{
  "num_hidden_layers": 8,
  "num_key_value_heads": 2,
  "beta1": 0.95,
  "dataset": "wikipedia_en"
}
MLP neurons of a small language model. Each row is named by its layer, matrix (down: output weights) and neuron, and shows model dimensions 144-207. Each number is 128 + 32 x the weight over its row's rms, rounded and kept within 0 to 255.
A block is one neuron, or neurons of one layer that tend to fire together. Before each block is what it responds to, as a language model described it from the Wikipedia text at the highest values.

Responds to: Pre-verb infinitive/modal slot. Tokens just before a bare verb: infinitive "to" after verbs like wanted, decided, asked, and modals or negations (could not, can't, might).
L5.down132 [101 153 138  63 153 111  95 145 130 177 154 139 142 106 165 182 153  97 121 196 106 185 210 132 122 104 172 136  56 111 140 143 136  63 133  94 143 152 105 103 125 146 126 107 175 179 183  84 138 149  87 167 184 162  97 191 169  83 109 166 111 106 150 145]
L5.down271 [124 122 160 165 156 138 117  88 178  83  91 131 133 109 161 129 118 109 151 115 124 131 170 109 105  77 182 171 134  69 136  94 133  99  81 161 174 155 152 143  52 158 141 172 137 139 155  83 112  60 141 144 183 138  90 186 131  90 178  97 166 148 137 176]
L5.down372 [ 98 118 101 195 149 207  84 115  49 122 133 108 193 125  72 133 146 150 123 165 115 164 105 106 139  97 114 136  87 169 127 184 133  84 145 132 112 164  57 124 123 114  98 114  73 149 139  81 125  99 103  91 151 156 141 145  93 144 143 160 114 104  51 168]
L5.down559 [ 42 124 111 175 213 164 159 115 128 143 129 122 129 169 121 184 145  77  71 143 122 137 143 126 173 104 113 147 134  87 185 105 155  69 140 137 108 116 103 140 139 137  90 183 177 110 150 149 102 156 121 163 118 127  92 126 135 139 153 165 127  92 127 132]
L5.down635 [127  73 151 136 131 114  85 115 114  95 169  94 152 170 101 131 175 170 142  94 158 135 137 150 153 109 113 138 174 137  92 153 103 115  75  98 110  61 104 137 166 107 182 134 122 162 144 100  37 141 112  95 182 124  73 132 146 192 150  87 120 104 206 122]
L5.down778 [ 78 137 133  66 162 128 154 127 118 110  90  79 171  90 185 167 136 157 139 103  84 171 132 108 172 119 108 171 149  79 127 112 164  30 107 127 143  86 163 125  80 117 148 156 134 139  85 111 106  71 155 170 145 112 140 111 177 133 150 158 176 159 101 133]
L5.down800 [213 161  52 139 115 171  92 128  77 144 164 138 169 140 150 167 100 145 123  97  81 159 157 139  73 145 163 191 128 102 127 164 177 196 110 161 114  74  84 113 138 117 105 101 158  61  89 143 103  67 112 105 126 151 131 170 100 136 101 133  62 116  84  64]
L5.down945 [100 120 138 166 115  97 137 107 145 153 104 119 117 168  97 104 107 140 162  66 161 166 174  58  85 159 134 120 145  96 142 148 132  86 120 162  93 135 146 115  96  48 124 100 142 198  58  55 109 129 123 182 136 102 116  87 125 197  94 127  93 113 148 122]

Responds to: Coordinating conjunction "and". Mainly "and" (also or, &) joining paired words or phrases, e.g. written and produced, tropical and subtropical, War and Remembrance; occasionally mid-word fragments like "ed" in co-ed.
L2.down410 [149 102  84 104 134  87 172 193  92  90 197 131  96 143  95 155 117 180 128  98 106 145 192  97 170 155 195 186 147 116 153 143 114 135 116 114 117 147 137 115 107 203 151  74 203 136 142  76  58 122  84 164 139  82 130  92 153 145  85 117 128 147 115 125]
L2.down896 [103 117  80  96 163 105 166  87 113 177 140 160 122  79 131 121 229  76  75  67 103 167 131  90 126 111 142  97 102 175 126 120 114 131 184 165 130 140 131  90  81 127 108 117 183  41 142 166 160 182 144 106  89 143 142 124 151  80 113 148  93 110  41 114]

Responds to: Inside multiword titles. Tokens in the middle of multiword titles and proper names, such as song, film, book, and company names in lists and tables, e.g. "Thief Of Delhi", "Whatever It Takes", "Asahi Optical Co".
L5.down72 [123  74 119 143 135  59 175  71 158 132 118 115 110 136 123  70 135 107 183 125 150 143 158  97 158 137 145 192  94 107  59 105  65 184  84 110 118 147 129 144 125 103  58 159 160 156 112 160 122 173 188 133 160 175 126 141 143 183 106 177 122 102 128  90]
L5.down196 [124 135 146 171  75  96 112 121 137 101 153 136 133 134 135 163 103  90  63 156 117 182 204 138 138 144 135 152  94 132 133 162 195 134  95 154 142 109 119 143 163 136 128  78 181 159  95  93  75 123 108 141 106 147  96 127 150 172  92 207 121 127 129 186]
L5.down290 [114 170 148 139 149 138  83  81 104 122 112 141 117 140 156 157  96  97 125 129 119 119 189 111 159 122 151 176 151 107 165 130 195  53  85 169 178 114 129 104 119 131 124 131 125 137 101 164 100 133  93 149 104 144 146 126 169 156  91 155 119  82 129 150]
L5.down374 [128 151 161  24  99 131 164 133 108 173  95  85 126 142 118 114 142 104 110 126 174 190 103 111 124 187 191 125 164 145 200  85 141  99 135 115 115 163 122 134 208 108 140 135 139 169 108  88 166  64 157 110 160 121 119  98 177 160 105 200 102 129 184  94]
L5.down398 [129 102 133  84 150 171  96 131 166 105  84 118 112 142  91 129 103 143 137 101 135 119 123 110 133  88 164 132 107 157 127 122 135 190  50 103 109 166  89  83  96 138 121 145 107 112 164  72 144 151 152 144 199 115 170 164 164  82 136  92  56 137 164 162]
L5.down526 [118 140  90  92  93 129 129 155 137 147 127 161 119 192 106 112 173 160 178 158 169 146 110 101 189  60 118  78 108 148 145 138 180 131 161 147 141 174 117 123  95 117 132 137  55 104 102 196 188 154 165 163 143  81 159 139 136 118 122 147 136 110 111 149]
L5.down918 [121 149  78  21 146 153 139 152 142 155 118 134  52 182 202  90 119 114  80 123 121 172 100  84 122 148 121 129 124  91 123  96  54 156 155  81 155 119 125 114 138  90 107 168 128 165 136 146 121  79 130 118 143 143 154 177 124 104 182 128 142 170 122 117]
L5.down931 [ 95 125 158 125 134  86 172 107 154 192 144 150  35 169 196 124 110 152 183 125 108 112 129 111 141  87 102  91 124 129  97 163  36  88 142 161 163 168 133  94  97 124 119 125 137  64  89  93  60 127 154 138 102  57 102 158  99 127 163 155 159 192 115 130]

Responds to: Inside titles and names. Word pieces and function words in the middle of song, book, work or organization titles in lists and tables, such as Need to Say, Children of Húrin, Get Down.
L4.down4 [159 165  92 161  84 118 127 179 114 170 137 161 102 181 106  77 160 149 162 145 151 164 117 115 172 186 145 121 162  83 186 111  89 108 111 104  62 124 128 105 102 108 134 119 117 110 133 148 113 157 130 173 121 163  77  78 119 131 103 181 135 146  81 106]
L4.down29 [160 128  94 149  75 120 114 138 129 152 175 110  97 112 159 104 116 121 194  61 125 158 129  44 135 157 126 143 194 168 141 165 129 147 112 139 116 183 157 117  87 157 118 143 124  86 138 170 164 110 151 143 108 102 112  48  74 130 156 173 114  96 120 159]
L4.down492 [140 114 137 149  60 118  83 117  82 105 208  97 131 182 134 119 121 167 195  94 155 151 161 188 134 110 153 104 182  93 118 159  97 119 159 159  78 144 102 126 129 109 110 124 110  89 141 227 150 143  96 134 129  90  83 124 122 176 136 124 112 175 146  97]
L4.down796 [137 143 129 123 133  60 126 174 157 157 134 149 125 100 107 124 139  72 126 154 176 197 177 115 124 173  98 137 100 141 138 172 106 135  64 145 186 123 120 107  58 164 108 164 134 132 153 117 113  82  97 142  64  92 113 171 164 111 167 192 141 151  99 197]

Responds to: Pre-verb auxiliaries and infinitive to. Function words that come right before a main verb: infinitive to after decided/chose/asked, not after did/could, and modals would/could.
L4.down263 [ 96  75 115  85  85 126 110 151 132 136  62 182 153 117 120  94 170 112  84 145  70 126 152  76 134 112 138 131 123 142  70 133  95 100 115 119 187 118 128 121  90 141  86 130 185 169 111  96 148 131 144 161 121 174 121 115 178 167 196 139 103  97  74 154]
L4.down401 [ 74 147 100 102 109 173 107 119 122 115  26 134 138 156  96 185 158 112 144 179  99  99 114 133 114 100 180  94 151  96 149  97  70  53 119 145 131 164  91  94 121 146 176 157 147 126 143 128 138 171 105 141 141 170 161  80 115 165 128 158 115 107 185 143]
L4.down914 [124  98  92  37  87  98 114 181 107 121 123 169  51 151  54 133  93  55 158 166  98 131 139 148 145 156 151 168 180 144 167  95 121  88 147 157 141 141 113 142 150 170 164 132  83  91 145  91 176 126 114 140 173 195 114 126 122 100 136 156 117 145 130 113]
L4.down922 [101  95 164  92 109 185 131 128 125 110 176 137 142 113 108 142  93 131 128 111  60 140  67 107 138 168 135  96 130  65 138 120 117 151 107 112 171 134 121 112 131 128  83 161 158  89 166  95  99  53 160  93 120  95 116 120  95  71  36 105 158 182 157 106]

Responds to: Infinitive marker "to". The word "to" introducing an infinitive verb after verbs or nouns like refused, attempt, how, failed, chose; occasionally "from", "of", "will".
L2.down249 [ 73 119  39 129 177 115 135  56  93 146  94  73 113 130  93 137 129 148 139 106  61 150 128 160 165 133 173 185 167 146 115  52 158  89 111 161 135 182  93 136 144  97 114  98 149 160 129 152 135 110 120 157  98  81 136 124 133 183 111 164 137 113 155 102]
L2.down856 [129 165  83 109 126 171 160 254 125  84 104 126 168 105 111 140 165 126  44 100 104 124 115 171 124 128 182 139 120  98 127  93 126 106 119 170 135 123 119 179 134  82 102 132 116 105 122  99  97 136  75 120 161 173 126 165 183 134  97 143 102 114 133 148]

Responds to: Start of quoted text. Tokens at or just after an opening quote or parenthesis, mostly "I"/"'ll" in song titles and quotations, plus split word-start pieces (G|reat, p|unch).
L2.down544 [ 55 165 137 131 160 207 122 176 154  93 188  84 128 113 138 147 100 157 160  97  43 182 130 146 197 102  94 139 157 132 107  97  91  98 119 170 124  94 168  73  73 118 144 147 126 115 149 162 160 181 156 109 111 119  64 131 106 103 192 170 142 159 105 153]
L2.down789 [105 124 101 116 163 136 118 143 137 128 128 142 128  90 115 131 112 129 144  83 124 171 157 162 148 150 140 117 147  57 149 126 118 102 127 176 141 167 192 148 120 115  89 122  69  79  92 149 143  79  94 173 112 156  71 104 134 141 115 117 192 167 148 125]

Responds to: Prepositions before place names. Prepositions and modifiers just before a place name is expected, like shot at studios in, traveled to, endemic to, central, northern.
L4.down108 [152 114 140 118 111 180 149 164 175 126 107 130 166 147 159 170 159 115 155  92 194  73 154 183 144  79 165 143 121 148 195 145  81 178  90 107 113 144 186  46 146 104 125  87 122 111  81  64 156 131 190 135 111  66 138  99 181 133 136  90 121 167 151 105]
L4.down439 [ 99 132 158  82 116 135 103 170 109 131 112  91 160 144 138 148 172 178 130 109 187 177 111 151  94 104 187 130 111 155  86  60 111 138 135 139 152  84 108 139 132 177 136  98 152 192  93  96 119 165 113  75 154  87 159  96 138 143 168 156 139  74 100  90]
L4.down625 [136 112 195 111 134 164  76  82 113 136 131 147 116 101 158 117  99 111 155 147 128 142 188 132 167 185 171 162  96 159 152 115 136 182 160  95 123 144 162  81 116  89 167 132 109 181 133 134 178 144 200 167  81  89  61 137 126  90 154  72 135 112 104 142]
L4.down1020 [ 73  68 167  93  93 173 109  68 130  91  94 125 160 124 128 160  78 105 127 137 133 106 108 115 177 129 185 125  62 110 124  37  96 148 123  57 115 143 142 130 189  93 147 109  86 172 136  82 147  62  87 107 128 144  75 172 111 130 135 131 129 115  70  73]

Responds to: In token. The token "in" as a word-initial prefix after the or an (inability, ineffectiveness, institution), and also as a preposition before years or the.
L5.down41 [204 133 132 135 152 125  61  92 170 149 106 134 114 176  85 111 118 199 105 115 127 157 148 164 132 173 125 192  79 106 117 129 123 186 146 132 116 113 173 112  97  90 203 126 100 111 117 155 105 115 125 138 122 132 134 112 137 127 175 130 134 135 159 145]
L5.down227 [104 162 130 166 138 109  88 113 116  89  94 129 109 180  78  88 159 111 109 145 197 167 147  94  87 136 159 148 141 103 122 112 143 144 102 151 175 130 165 135 137 161 180 144 125 123 131 168  84 142 195 126  24 161  68 130  97 175  51 151 144 131 121  64]
L5.down601 [107  79  84 164 157 100 161 131 216 126 172 181  86 159 118 127  88 118  95 159 104 172  85 180 173 149  80 105 105 149 173 108 142 105 137 104 138 149 101 153 171 163 128 137 134 120 130 123  70 195  74  66  98 106 139 118 100 151 123 146 167 108 192 146]
L5.down692 [105 150  70 153 129  99 109 122 110 189  95 117 158 122 136 169 141  91 142 152  42 158 150 133 102 167 155 113 144 117 112 118 134 128 162 103 102 165 154  65 106 158 178 141  88 189  80 130 150 185 135 163 116 104 103 180 122 183 120  80 161  80 150  96]
L5.down768 [116  82 132 152 109  95 129  99 171 147 136 104 122 180 137 158 160 124 121 115 184  76 120 146 118  95 158 200 126 129 169  92 155 110 127  43 101 117 109 120  88 143 188 139 120 131 123  99 150 143  88 151  89 159 138 133 121  95 143 133 137  89 155 123]
L5.down797 [138  56 141 123 128 143 173 123 145 189  91 135 151 123 108 105 183 128  86 194 124 123 200 139 104 157 148 104 117 177 152 141 135 143 133 108 160 150 163 158  88  85 151  95 113 167 114  57 121 189 121 130  88  97  99 136 114 173 195 143 163  71 145  86]
L5.down821 [175 129 115 173 133 120 126 119 157 133 133 179 111 143 149 187 106  97 181 139  99  83 178 152 112 101 162 163 150 105 195  93  69 135 134 190 109  83 118 187  77 155  30  65 167 136 155  96 108 199 164  60 106 123  92 131 111 174 161 117 136 141 126 133]
L5.down904 [115 105 166 175 163 138 126 117  80  76 137 153  59 150 183 148 140 101 155 204  48  98 148 135  85 142 140 154 188 102 125 133 172 172 168 156  86 149 179 148 104 188 132  85 155 108 109 162 104 144 128 153 121 130 114 110 144 116 134 114 167  91 115 110]